config = dict(
    n_layer=10,
    d_model=768,
    n_head=6,
    n_kv_head=6,
    head_dim=64,
    d_mlp=3072,
    vocab_size=8192,
    activation='squared_relu',
    norm='rmsnorm',
    norm_place='pre',
    norm_eps=1e-05,
    positions='rope',
    rope_base=10000.0,
    rope_fraction=1.0,
    qk_norm=True,
    attn_scale=0.154,
    bias='none',
    tie_embeddings=False,
    parallel_block=False,
    extras=['capped logits'],
    init='uniform',
    init_std_qkv=0.0228,
    init_std_o=0.0,
    init_std_up=0.0228,
    init_std_down=0.0,
    optimizer='muon_variant',
    lr=0.0117,
    beta1=0.93,
    weight_decay=0.0077,
    lr_head=0.00487,
    grad_clip=2.0,
    warmup_steps=0,
    schedule='wsd',
    decay_fraction=0.563,
    decay_shape='linear',
    final_lr_fraction=0.0,
    batch_tokens=65536,
    seq_len=1024,
    doc_mask=True,
    train_tokens=522200000,
    steps=7969,
    dataset='wikipedia_en',
)
MLP neurons of a small language model. Each row is named by its layer, matrix (down: output weights) and neuron, and shows model dimensions 336-463. Each number is 128 + 24 x the weight over its row's rms, rounded and kept within 0 to 255. Numbers have three digits each.
After each neuron's rows, "raises" lists the tokens whose logits its output raises most directly, leaving later layers aside.

L6.down2429:099121126149122150106137132080175152121145156103124182144130130161098101144141110112114131149163108117135146100117103097141073080090114112121119124135136138117120176151124139151126121132161181087150118156144103108118100150116127093143153127090106122078081161157117118131154133127149137151096121080143177121134117151159148131143127116135171115116144118163096097130102145123119117122130
raises: "urther", "oreign", "ilip", "eder", "acing"

L6.down1212:141146105136123083120144168155128137126116130110139111175153148094095124122110140116138111132137158111105126134141069134152087190115101116107087094077130129168103129136076127153140093140090171112136130099114112151153135121148128133092134113134141113143175132155134130139165107135126125162115131044141158110136123065157186136173095147105123093127108164153110142132133140126175148116159
raises: "es |", "es.", "es,", "es that", "ved"

L6.down2286:134112112136160119080115138101100161141157103142120100121138142127125120149114165112138109170138099137108180126101121093158102142147125112096132137124111147107131126136114132127114112136139097113103126129152169177129102155148134114185117133069120110133135104160111147130146130135167126141082132123100144130178139122092112159124072135081148179120133128103113169181134113105129095142172
raises: " list", " age", " type", " gen", " kind"

L6.down1055:133125130143102163119145096112149090118144120084096131126115119154128137145147159113096120133096142108180090095102133120109102081124115172121099172116100104136177124129122154115122093122096104173102129122145138120161107140095157136109157133114138113110126127161144150096152156099178145131201163131161157121102113131132126114142140155116143105139137187135122182114110087154135167115124
raises: "ley", "ram", "age", "ender", " home"

L6.down1981:144120147107129120169144121143089138107174189116148117152122084126149154137135141117143151126108136095102109111169138126116119137089106159133191131101074135121108116119133105113140112111082110131106165135131104126121113124103101144118178119192105154105104092118129132139113143129145116079118130107151095126182148095128103140115129135140140148171158100110114128111156080113142127112129
raises: " became", " took", " appeared", " became a", " received a"

L6.down769:124168107077164164154081172118151088123159154139173132162145114097098116133128143142134117133127156140115147146144129122086096109102106111178129122163114124082142113108097137130125111134112147153195121138124119133135105165152130133140150156150140150105148086106107143133088094090144126117089072100174132139081135104171086161092123097125155146111131165129111130117138117135142104142134
raises: "press", "und", "de", "og", "aku"

L6.down2005:139155100208160150117110132135163130084171104104121093134171115152143128139124127135139108129077146110150166149143107060123107135113118140133152130133168147095121116120095135101123158127135118146128124139156135131166142136125129108119170161134072115163181108129165124144156135148067139151146104154107178112101109111121137095118083081134128121061162143147151120135128121112156130161119
raises: "istrict", "iamond", "ynam", "edic", "isc"

L6.down794:150140111153150147119134113074156089149123137109125129136139108158090114125157090110125139149190119124075099110125139149150147126160146115125119101156116121151109113134111107130129132138155130114121116116122082132136145125135124065118131129102153115100109096112126117129105144146126104130124092130110126122132090119150082103086112107154109111122125126109128124123137126069107177146155
raises: "field", "win", "age", "ages", "van"

L6.down1945:154136173095123107117166142138108144130085148138168147145104111141133111181113130136129131138120172167108159131113102185166165147075099136126150085110115085163090152152124114119147139120143111133135154127118120128115155123089092111133155126104153140140185096076128142128125113101096158119115120138107124147176086148115173087119097135094093165128113128150110165144155124101113181148127
raises: "ired", "ived", "duced", "known", "ched"

L6.down520:110126137092125147120119169143093162107143142120145121154080129133140099135122104153119141087130153121126126144126135175144163146146101146125125123138133166151158110149129078074107140099144157159139144109158180111137103123136133135146095108108119126162142127115154153122113152073185107112135125148148168094115131118115140089143123105122116136100125123150133121115095119156111155092125
raises: "f", "face", "ography", "ut", "ference"